config = dict(
    positions='rope',
    rope_base=10000.0,
    rope_fraction=0.5,
    tie_embeddings=False,
    parallel_block=False,
    init='normal',
    beta1=0.95,
    warmup_steps=200,
)
MLP neurons of a small language model. Each row is named by its layer, matrix (up: input weights) and neuron, and shows model dimensions 0-191. Each number is 128 + 24 x the weight over its row's rms, rounded and kept within 0 to 255. Numbers have three digits each.
A block is one neuron, or neurons of one layer that tend to fire together. After each block is what it responds to, as a language model described it from the Wikipedia text at the highest values.

L6.up363:153135136090121152109181101089162111136159139150101092063157170103111094119120121092169121125112119164136147121108115121135097122173139172118136086123094128102154142137137117121141118138115063140135152138146125162060124120145174114126151104136106161145115137118129149134117108154126169122106148144139128149070116098091128094171119143142100064122111127111126114154157146119120099116096138101141107129158131146164131145088144126142103112133158142113120104114103161111146147153154139139173120166115164117112107139140143109138126144114117110137184106106154101155120120099144167111
L6.up477:139154150129110126148115166101137097145136102114116147064145125086136116103103122164132094145117106147120140135128133128108127094105122064137072136122142165105118151137163114156143162132128115109090075128114135133128159179107125140166168169159115120165130122127124092150131109110147121163101142118086114174110126099091146084126117156109138127127132112121177138156136185109140090099133116142151104156151148108109165136119092132153159130138165098130107123143129151127155122179130156104135175064109143101112122121129146116134129106127108137085152178115138128095121160144132137111
The last digit of a four-digit year in dates, usually after a month or "born"/"in", e.g. 200'9', 197'5'.

L10.up15:122170080121114148126093152160157164182135152148127163133112111101102129146137145151135145164121143113183136095136106112121111180127150109190093125090115120110088148142176141098103134130128160117189123106117096123124092108118134082125127123134116135115101145155115117116145094116157104112122123167133128095094133115138166147098122111118143096110141117166104157154108148164091115124097131103101133165145129104102137129068119144125109123151113102112112121125135111135135126128136091098129153169140123099125138149119148105131155120183109149166119153081068151108148154140161130117
L10.up41:114124146109144154155075149116160107135179115138096159110083143138149081102125156111147161125111153174147132110151109154106104143132077158131091144096135136148131100119170090125158123112123166130119146163151128109110146099147137095100124133133129126116177152091152147108103137155147119144188120104136114150127137151144083115128089147113110146165129073123092125115117138146106149146162105137109150120156110144105144110103087094118131192160077131097100153124094140160130173130112144098136117127149144117130142128128117165120142128146116094107137133127121083100147082110115123168
L10.up107:095121116143132149109084102109152125156115181116139105100143069149141122147136119123141095100104107109131138081140101169128124157139148150145099126092103138121143128154086123105105151160136142111165138173114101102112108094125109185153158115089126164118113143122111154161106150108073135131133119171108109127147130163128132130143145120153132119097104137083080132125155118193119151167139132135151115139146108142146151141133129107134127130161113099123108122167159144115134159183147109128111149116189182104135145164134117131120119091162143115117120093140099094134153092097133104110
L10.up305:136107110153130172126133121139144098122154133164120152143167150125104138120120140089131098102090137115112135106120128163098135186126094112116136109069121139134131104150170130114127115115139115134144139178107096120132133135128125174120102159133171141088162133077101116124162105083086185110130134109153119106117166093130145190155135139135104127168122130122116140130134119131127111151149145111085114124115088133176119158129117107142103112149172120100108088180148157153104122093102127081092125181137161142113169121122122106122159131091167121119154148119128145153119119137128080137
L10.up385:095142131106116125125149136178185094147104145138177117139154148165099129137121093134113117102133119129160136131128130178168117131116066114151122105117147076134157139157114137140134109167122171089164118105131148122140115142150137093142115167166150123143106137133184092134119138091141106107104143134143146079131106097159129126104157107116115134141129121097091124172122148149091126124111116104085137085151132106118086127095088154149101108160090158092094099138102152115136150156121133132120135135144109129143123111161143135099126133142123126156134109118074177134178118087103134153
L10.up594:100165155106102165114092127172171106121102158153106132194109103132164123126131121129126102182127157101099104094115077138095130161123167123179108133121114093113137104136147120083106153124176152138115122158110120103146118091186135111108153141139111143118156104145118126098106129117147151133142123125116112088141107124121121141150153129129122127160123104091076105142143124159132128158133127121142127144158123130128132153095122158093147137149097136074148116167149118122129128135123094123070131153120123131153177135124084110123126172179131151175127168100099108128151116097147147123
L10.up605:144118115106136151131144122157146133153128146154119115134122097158143111121096104093125106111089159156164154093116121131112164117132107169125122181120127095135118093112116143164119155115113199109121132116141095154119141117140120130105143167129126119108121131119141143117099103109131112098196112111179139164139161131084139095126096126160093108161129123113119147115110122156088134121114098080164133065146155149151106148133096130100150112123081179130143123149140105159133124135123131100094120114160121101159171121108166126079138127161172135105164148083138145112122138153082117142
L10.up658:123120153127111177116089158137137134132131151111118149140135119148120140150129113148137098138079151116147095117109117119173166127114134079151085107041106131107099157127112096125139119118103154111175131132151112114118120104170112126126117141104107125153138171130103150163104103101160085159149149145120131122135093146142136113136116101132117123149174126092122126109167098111125161103165134134164129144139154095135092138095137153150109163108157095120098113163140148130132185125079117118093124112138158123116180164131117147105147117092162117188146104160132143150125153110153104099
Scalar or evaluative adjectives after a, the or most that modify a following noun, such as high, highest, great, significant, important; weaker on word-final pieces like -se, -st, -ing, 's.

L6.up170:157120169109114103147135161120141090156095108117172101107104075158175168135107129137162141176138155159166090113117140111118099151118134111130097108137133170134132108120155112135170120149139139147074095098106082190115109085155102109115147109152095135134163157148154082150122155083145101114138109133146145106155118115145145105097093106139129141174152147098116147141141147134111118133152130125111097104121122147153140164134068147102139096133149121136159131109095135094145132142117098148112173147113103124125097120124143092122151123102089158144121147155135124119134140116143122168
L6.up623:148156072125130146133106178153169142153103128129176107116136150133099113109149139146124116154138157119107109171142139133091130140075153112170102080104168127116118119105138132129129184148153097108106108096110065129150098137159133148157105108174097149087147098159121100157108145130125132112133111130141128129164156156135142141127089047117107163139142154096108142151141118105120095147122115142082148115122156096151121103134093109118120090137137144125123148127103139144129143119124115103146152147125087101128102153120107129141144120138126150198141120155124119096138132110187138136
The first digit of a four-digit year, or the space just before it, after a month or day, as in "March 1964" or "21, 2009".

L6.up124:105167123145181149131123128129119110159116161102167152175098137131082127099110119169159134141154142165132164134138123124134133136085106132152118077121142114078155112141149077140161171113154090101071134080116104132098106109095105132120155142145129121132181172127157142116088118143136130122110129131156139142130134125131120175116120128119105179110151138123156129108128178101092124141122105125133137102178089141143175097137139111133142111119146101093133169120096122072127127100133108117122137101119101140096132114117179105098130149140123080125142149153153165143119103122142113126
L6.up745:095153158157175136125160130109095109175127167145127142135124126129076166087144134124150088176124130142121166128168109102125134182147118127167136093123132103116134102132153114136114138120185105103138143155122110104077098128114102137103163109133112142123187148114170138130081123148115129117111130083148120128127099127123182160137130128126113130109169112100144137112147140071083106127114141135136173136137141133128173147146122129117124111099146138101125157103085111084131106089146131118125127110139127140116124115126111116081127165136110147123101177161129171119101074104139104158
Newline tokens ending a finished line, most strongly after list entries or table rows (before "- Name" or "| 2008"), also after paragraph-final periods before headings.

L10.up5:145139133108128129104107105134132128161137144164133134029120155149109116160116106136161135098138131139101135125133136113106129134105146139119103081130133141170134108117130146146092141150102127144134154189158133112128115128129134108116127123091127072153102105157120154149132144155120145144133143135075064119106128133147122095166100119142119147122136149112129134128097143124109145155142108101125114127154142112146180135087114189122114087128151101141168123145138157097146103131127101141168135123157096079128133119135138148125159127113145146124145075137092089158108114045170134160
L10.up114:165146131119102097088154119109063118119090131153125157115149110069142110116126094115186082121109095152132169097155181121113105145160125175135154074142110124122130096155179155134092125127127111112195135146130156126122105125099131168113116154135149109123131114152112108112153089122107165161100182099140137132092093124142132157127110174159112119154100136158123139153139120150136117098132108099131108092142105150116096101131122100121141148125145140100093097128105122150124120128131151118067109122135130141119095148124126128144119109113166167153107117173120146148125129121128152125
L10.up189:096145154135103144141127153109134130144128152134118112107187098147110096099177096145124107134145122133132178142129119131093115094069109115145165128102082153170090111145144139079125089126123185150146154114134156162113096137103110135134160108133161123089128111116094150102185128155071133166119095131102116125098076118143110173121141188088098114121140135128174122108104128132117172098118148130126150132154120091120132138106112115139154138134127119128169112111160132122120157072139108126137099116112138165111123125130115154160100131139130184138143123129155099126110149119128127125
L10.up478:102114088121122112107164092152150125161124146139154145102171158113081116113128159160133139171082123102133106141131107114144100128129147173122145101125112104143124125117150159142145180118152147123097113148114147144109104065147150135124176115131118085173112124159149129127120092133112116119136135127132128138137122165118133094139111126097132091169145144113127125162105108159123145128144074106118115123116176129139143139080108156166160137167161128163170151139112149109143123115156154098088121091131104103158139134099117124115175101132062104158096064124148127096127131125131151106
L10.up549:123156127107084128071128104160119135130119124134118119116088133083137113149139092127110159133102172145186102115162127154150147139115121123196192144089116113128107130106131173151147135130124120149148138098122151153126112096130124118104119126137143127111149130140147092153136068093086148139132088131116129109113174113124174105144103174141099128155128121152152080145104136094129140115156104112150142095116131136144138156108116148118070123150137113101163093110115083147119151106102088140154092139112145129160157125110185116116130131168145132088141111083151121115111120135144139152
L10.up581:096127181115141163053129149095176159122106143079134162127087138137125112113115108124106149111095108104147126126168103128140129164109120112128151071106097141142177136130112126139095163155147117119172172144187167142097108139155130152134144131160122098160144137163141148156117155114120174175074140110087144128126130134109132111141083151126083143145103117154118113150148127169090139066141125116111119106130110166147145119140127125124103100101148101126113083142119136137127116107141135125103109153142118128122124136093137169134109109138122086111124146154110097143149139127106147129
L10.up645:139117130098147114116130142180115090160104170152143132184160095114147122134121098105149107123109137068136160118126103136139166139089173142128138138155113156092118155112118154124110100135144114118158122130091153143146072097133176162092130133163124134113115136142154105098113105122118138115155116179094061079111118148111147077137122148111099107135121140121164129089079140148129103108147173129154117144159126172173130122169106148085115103163149125113132130130115113113101142178095115134114117136131108133108136151088140157130154114123103154116124143130106145154093131142148144135
L10.up742:108127127160119158126134122151134173127124134130115157117132098093104108140137079145101123148078119120153138136133094114127109131108144134119117143101157155125106069117128084113143109175117114128110129127113130150140138182110155152118144142127137121141129158155159097157164162142110130145144125143161156167109112105154177097123100119171102084106103135132168133122125160153158161121128091095138109094146128128133141098134113134111136172116099139115095129126129068111068153109162111123097119130110189117103129129088151125137076156159118161146115134120127090145080184149111162131
Final digit of the day number in full dates like October 21, 1988, plus some year digits and commas after dates, in release lists and tables.

L4.up273:174124103132120161105143156143117128151128118095119123089116102147111134127133151155118122140080140139131127120093105172130101131153116139109087184133131143162116150149152129094119140121153143122080156106092164099126086112113160116140130155134115137111124113164124117095101128115108134152137132129123150149122144159133158130107110129096113132145122113082131153106146148133113183129107153111158125113071154159149137109090140127117132101137101117140119170084163106108108160144104110156096137112165156055195103159101145133151080153133177119141095151173089119133099143135140103128
L4.up434:117106138077135132094124145114149143127129123118146135091137124120183136079126127147161125124110104104117154077100110144090143160151123144097089097123151126151096086143157128103109109156149097167113164135141116108148180133157124121125127129111107132123107120152157098134130114171088156109148112158120164164133159096133096121171113108149094087157170147142113151126111123093098114130144094126189093159161125119146134158162113126135127095146100112149137149118100120099122164083112098129125156158113104131101145082126108156124118114135103140165116124131143115149098141113154142197
L4.up495:136097133140132160121121128122161123165103109170119155078085123116149094128107142148112111091153134152139127125107103183090167110105153147104112075148149110154128109098120136102112071179102103154100195117150141116170154166110135157108143161133101128163112098131083137109152136136097165140146142118167150156133126077089112144146099171129131127110124151157141137127096138095139132089095089150144149189149106139114143144143141112096119119117102116098166174109103130145123164110108129107152115130113116095102157132137111118151119120110145130126167113121142141120139129112132128139
L4.up579:151154118117101077125125115134156126140159101102143058090127160143143124112150128133186123126108106156105169159099133131112090122130167159120148119116117127133148152117198113158147118137101097136140144119151149151155097086122066153125145126165102122129127132141155121132156131121095141107115138129147148159121152145103098100081102149118092116178158114105130134108097118099146135110139135115175160155114164138151125148164158146119102094156133127159172122131093135109101131128141143088110093155155078143098076126130119118121157095113118149152132141110120132110129107073129113118
Fires on the last digit of four-digit years such as 2008, 1931 and 1769, often after "In" or in table dates, rarely on mid-word pieces.

L10.up164:137084116118132175129147122105092108150090151119139152113151150126115162148108114161128057127167132128119137116152118086120133115148133125132131148112143121169129187149123111087125162103121133116110168124122190133155110083110165149123103150138100139128153114065086139149105146174143105135109129117150095109123171150115122112116105088091125119145120127166128138095146151156122145121145139136135108116148114151133117135141123123104075155094155109112126144170138154116135144111100090176108143089130148141113114142144159135108101107163163185107135168151128102141141156090136089141
L10.up299:114137154148100148114139115148149123175165131143101117162094158144135102135083115104136137119158171173078138155068113124153122165117096153157160113151167163131188100152143132140107134154123119165132160129118103131084123117125107115113130114127160127145171136099122130111111119096131130109125087092111151095123108119161081117137098122166108128132128094147138129136091164139125140133173126122125105113134123144138130116117097107144128168157114104108078118078153095170118154173142129152110119083118080133099102091169143121118105103147121113123159135166150128125113113107138086129
L10.up337:167160092146106133092110110101139084147108102103152133136122140070095105146147116151094082110112136131114087137140135179150120141141133137107111149124138182125134148147125118137116087109109141119106133110131137133097131120129170135106147140098160111128146112107100150115139133160098086115103108134127121107146121139165140121108131128181129137129114175121176113114123107142089149131110172097141138145198147130140124109109104131090178166164144156113143110143094097125138173147092088158136109128125124096149094131139163119106127159150129133153139130077124173139145125177110166174
L10.up446:111153094120174160124131144131152119171119145124137111122104115126127129140148101081124095170142149184153147142137139165148073156119165127138098166143113115139158119193148093065111099112101091136099159106110145127118138136145119147105154119155123126108084119098142115118142146106122077086165097123121142121090158166085089116137154075137084121093106098145114128087107115127119154141101100073129124164112124149141131157120103159128111131143148128118128134141131136141117166133090116150163104140123154108131147129158153114125135097140170110121150129157124094151115151116113144155
L10.up455:134154144100107128117119122155111082165103138151157113103109084109136150115161111105107143114109118140207162143137141099091128140129120084160128113162125112140148135153131159159173133129187129116088107180131138131083112159135089128134176110145128131169148166117125163103128121160110131159130087111172118139180109140155124094097120103110140114129139150134156159105120153122105200126090122110123122129127169095121098113101080110110140139132122107120138139113100116159138088148153139152127123129095112074128153120130137105159113112142120143104095141118094107102137115114153127116
L10.up501:146150125136108174108142147176121136133142164112153123137120094124106151139148153135137081130123140089126133110144120131132137130111131090145122115149125121125157157170133088125146117145142155169124086131158169145100114093132116120103151168152144172124183113152138119164131138151132112117149081148134091136119083063162087149149089149076106104095120140111114151100117132138099132109109084093120151192127136127149176145175089111126105149087150155096111154121138127098147130099150142150126124095152107143097136121138105116121097180153120137136128135143159098102144093116126108127
L10.up656:139144153113160194141117140148167093154127122143110138160108122099124105126109163119105149123123152160139168106143119142110132150110140141130151092121136098157122070200181100174161125075156129137124117161114128157104119099090126139100152107138117141109144129147129094136097118165137118156120080064155131129125121102105135109118097111163143149129135136163160148063097121124124151119135137124110103157100129130143168112136124133107125134168130136116127095130131136140102127134110098100135094153166134127142136161136100112101124126108104100120107088173122098138087113137108108187
L10.up657:141165126095137155136108120125146126095095181120177157091119047137106121158115111124136153142116148158161156103104148109114155137110108139107098132160124088100123139097145130127119102127144090146123114140105127111109077153114146144152204170116118156117131109134171136130116137167134110116054147169122143139126113109164131115140115114127145133112147128138091123106125107137134092147120139118143144134104096172131082146149106160150115112112150130137161104101109113178181129103120130122132142140117163108151113140158111147132161072136155120120164121122090129083134122133112120086
Opening quotation marks before a quoted phrase or title (called "the…", stating "…"), plus sentence-final periods and line breaks ending paragraphs or table rows.

L10.up33:097105097103168146104097172111133117126139157118153142104093126143131145119141062104115097141152183129146167139156135128116126126111116119156103128086174122162107097140143129132171158133142122108101141111115091168136143095126093099114113081128147106150147138140100123108172156127104155142107125147149120117124132151129150131160089108108127143101175124119088119138110101129094140132122144134130121106141165140122168117141138149123132118162127155144159077119131116123106158138136089139148203100116110094156113142152162108136155075121091106109103143171107123091148170126146113173
L10.up128:052139133138108152112086143161135103159105133151166113133159131120131126159109117144133132141124157118124140135155139107102108087104157149114135105106159131138136159165151095106176099084138141117093098113117171151083117137121120112139104120171150130044122123137134123133130129117151141150116160144163161096136176156129140137122151115081124171125162109133066115141131107144125137170163114132125096097114155133118118135099113074172162099107117115146141106113105117114105150107127099102133138141110126145090127145173142104168155119104128123124094160139121131176134142123155110111
L10.up274:162147098134144105143114096155150106150060139109161133120126131110147126123101127120169146154118120149125121110119174121119133149121086137154132109096162141158121097127100110102072183125128093137115073100139131167138129088122095141152107113091097095134131123104142102152140144135141083122159161101147126115143138143137112142115139073132113085145113162160147183166092098127092082141131120121120110152136142140142159163134132132104102123166145144117116109131126134149125180102150123107140120143125135158119128121130123136099098115130105088137165139179083101151196150107146130130
L10.up304:094118121113132101128091135129145124146122159164152107093141101132161159147129124142119133128094136150094177120114113108090141097157119110134128110084174141147124162132137156105155144062099110120126141163150117143088135100146142110129126168152117153131107094134140114112089143108109153101108148179093093130097166126133107118166099120135098104158105147141100123157086101164124133139147128153132099111175151174152119140103101108137180133146122113114089118154140099108184143132130126137089177143128129089097147133141153122094132192095173106145111145129126122135123127120143153138
L10.up311:124174114130151108161137123075121131133131149113156117102119126145130126150120166145130146127123154179088134143143124189135136095099119097109090117146153156102119147176111125143129087096109116134117099119143100119086100129118137116106131137174101127141144148121155120136120159135084130120143132147118154103122102126164104150096125091125106119138171171086143117143106101140145130131127150141106132158169119129162180121099103159139132111106133098127194129132089155116127107146122121191130172139139116155152095144115132134179100141168099070143144127122105089077127131082119115117
L10.up312:184131126108102130151123119117164111107131115101146093146111137151093103108149124083099128158151137157165149139119143126131059171064121121108121113118156134158118107120150100121135131133101097111158156121118115116117101129149189099147122144145167147111097103119097111169135138139104129125129103107124076173110150171171138155081093115092116109148151172172144136115100110131147105123138078130149103116107186149096156111139145132094082143142130147154133110142153140131151158135138132119154140163158101127141120114144143126113079127134139107101124093156134116125119119082148125146
L10.up516:107127166147103175111111157119145147161109166142159106118094098117142116114152068136111134172139112150117139150179144103162120132130125114129127083086139126131130106122098137112148125117149102142103113138142092130171170094153149088135109139162158090137168102146161104162131148121120152120118090119183126117124127132162119171123124100136125112123153140171113112118124124114100133183118108099072110145109179127122143136093115184099161120148105116157124121130140116118136136143132115114121174108123123137125108069122184124135128099097099135099101113167138124132179111134162136147
L10.up646:162128101147128142081090175135170095113145134131158108141161146080122154123121091155121155138126170154099139161159126116159105075080168145128101037115124110073109122104119155082072110159132118144108138110121141138112146090128133128134136151137160124123151154172121131132158121114132118118169161140135112116180122125168123116145130078109116155126134112141128140120136124122125125161124129156141121112166106132128140112114121146128108152118108141156111122156134098084123181130132097147086153123105118097097125123121136152141123100119135156133120064156106145111106119139164154150
The first digit of a four-digit year, nearly always the 1 of 19xx/18xx, in dates, lists, tables and "born" parentheses.

L6.up173:105120126090160119147172177136179141146098129121153178115138139113126133117140148098117139130110158140126106131104115116152118138156137127157104138138142162107103130102146138071127119121144162131157111130148116161152079071141135133141132107135123141109157108153107137117129104137101129137116119128173160133133130153072143086151167092128132117122150115086109138139176183116096132165166137107126138158132138097111110150111142153079117130141104138131107104131169100138136119136079126121088163133098113111127175120173134163096133104128111118148163099095073137080128069137137132143
L6.up760:109169156149143126141172153162143093108085127136108134145151140145150132109156136142144131125100109167127178097162151102106144120103166101089105096140136118151085166135148127133143085104111176136133145136084138134161096142108138137079085112112115088133133116114155171104134093117131153133114112137140190122130138143077137126086154101141130110139180101128133157155135147114156098151114128119138111135076126137100118153112102127112130129123147111136136140114175119121117145094113111109130148116112129089072159080114116151132098154132146118146117148100163101118168097158115172102
Adjectives or their final word pieces right after a/an or very, inside noun phrases, e.g. wealth-y, flex-ible, coast-al, larger, single.

L4.up102:170113122097101062091168121159101108135154115136167127150146154134134159108140112101130086155178119152056142131152108091161137117108125128104101140134147108119139159150182145130125110129135137121138062106123152137090129163106133163085122147128110127092124124127128143149133099154136137111100147131116117158145095121117096127130133105128117113179106195122113141124120156143124131076104113093148134145148156138150126175159114150128114178137106087135154089131137154122152134097111136085165120133117123122113105138118110148128124075109103139166143132103109169110139145135115163124
L4.up124:149116134141103135080122134195111118130100178118125134130120158124127154156138140122088129126155112145073108153108171132110130125101126128082088109131130121114109138124147131084108135156137085092135137144152130110142082135126146124101195159124091119110092143120087135143109153136149134108108157142130107170136129146119118100162113069150160139128147092151100151161135113144154098132168132108155098161122106130106087138087089135114126157108134170154151115114161123104186164110140148080165167156132135095115129133150082138160126128126100141139118138128165140154103121118131127117
L4.up369:133099168156172146141140139133108168167085148089138121150122181191147163128095124161149151136128133133156137117121132168098121112118153095124129103104125145101129130138102105162112128147118097165073125061100065119126103125091089148113144135135156142085154172113114134158180182122148123121130151147120105131134108115119153109116136125160096106151145160115127120119144132105106118130152123139147101100086135148162098122127113115143111147111116145140117164097139173139147124089108127164130127135097114127108133075119161114118122110134123115119119127113139173135124127099155061124
L4.up425:149128081101117161116174150142148131143106187134169087120097104075138141138141106138141139155160096091132116114159133102058097166130095125157094170172144112157134129140133118107131132166153156138101116108131118138138138118148147139094183112155159103113148126135159081138153123135125142146083130165148107146106086104096073121138146114167114155138173157109106139118101116105122101104138127120084093126144149132124112105122150146160115137135110112145116131142133165125155139102144124113115136151103136129082100093079117166129125154136119153133148145145095096125101145132156110133
First digit of a year after a date or "in", e.g. the 1 in 1940, the 2 in 2009; also word-start fragments like retro.

L4.up114:149084130114162136091133122157127093156089119124113153142146138132163173144173100148123131122105108113102084136144106141161101091130178135129118144134144150113158143139138090180145144114144115138131125117118118150168098166114101111135123125129183141105138145114115191175147133124149155101110092114151126145142113144120151133113161121105130072120099141105138089099147066135132109099133114131127142108093153120171093107128094117103109121138111124075150121079171112140104171119122098149148109131135090126122076141179134155124124129101159117134128144112144103181116152141119135134
L4.up256:140136144167158129130119130111180115099097148168136110130152165097148112121121121176133090151100117077161125143128165134141081129096147146116155157120104156115138070118114129143127084164091184132103126094162105132160148126117113125121095137111157103114116147091128142154162067094159108166122162133167126169089110123124153105123133121174148133124149135111117129123108157124143113130085128114117152151134128097184145133114108126091112092105173110143159148092086116132119109083120097144122149091130108139120151173155142129113116129143136116126099104099113151145126132125144098124
L4.up332:114167149122171119140124129137155075127178132082153142098120135147103123135113105167139124149110159118169133141138090177128122131142111128149147108063163115110164117118152123109107124133137135085144156119084090140154141129117160123099143124101155153153151100053163118148108074096157120143117152152155136121144087109089144131151130111138116181090158106089144112102127147111129114164122161133124140150138126147147107143087171117125106145133117123125159135090159176101083112131147141140097169133138077107092145139115110131111121145115144097136136106133120130148141131152110111105
L4.up571:106157137151132115110130113104133144161124102125121168148159112145216143088153131173127136104115188141179082106123136118103145108112163135173141134133160116105122149129117082140101148123172142127133159135116147109118094113144166111143101138117143135126146096123113097116136127099175137123118121180101138127140122157103126130116107151098095095074150148101159123117118145135093142137132129115110144129130167139091121125137154135146148099108089148117098122109162100122129162145095143195107112108133142153100123122125092140113121114127130121121106040126146107122146107115169157120
The possessive s after a name's apostrophe (Edwin's, Nero's, the park's) and possessive pronouns his, her, their, often starting a sentence.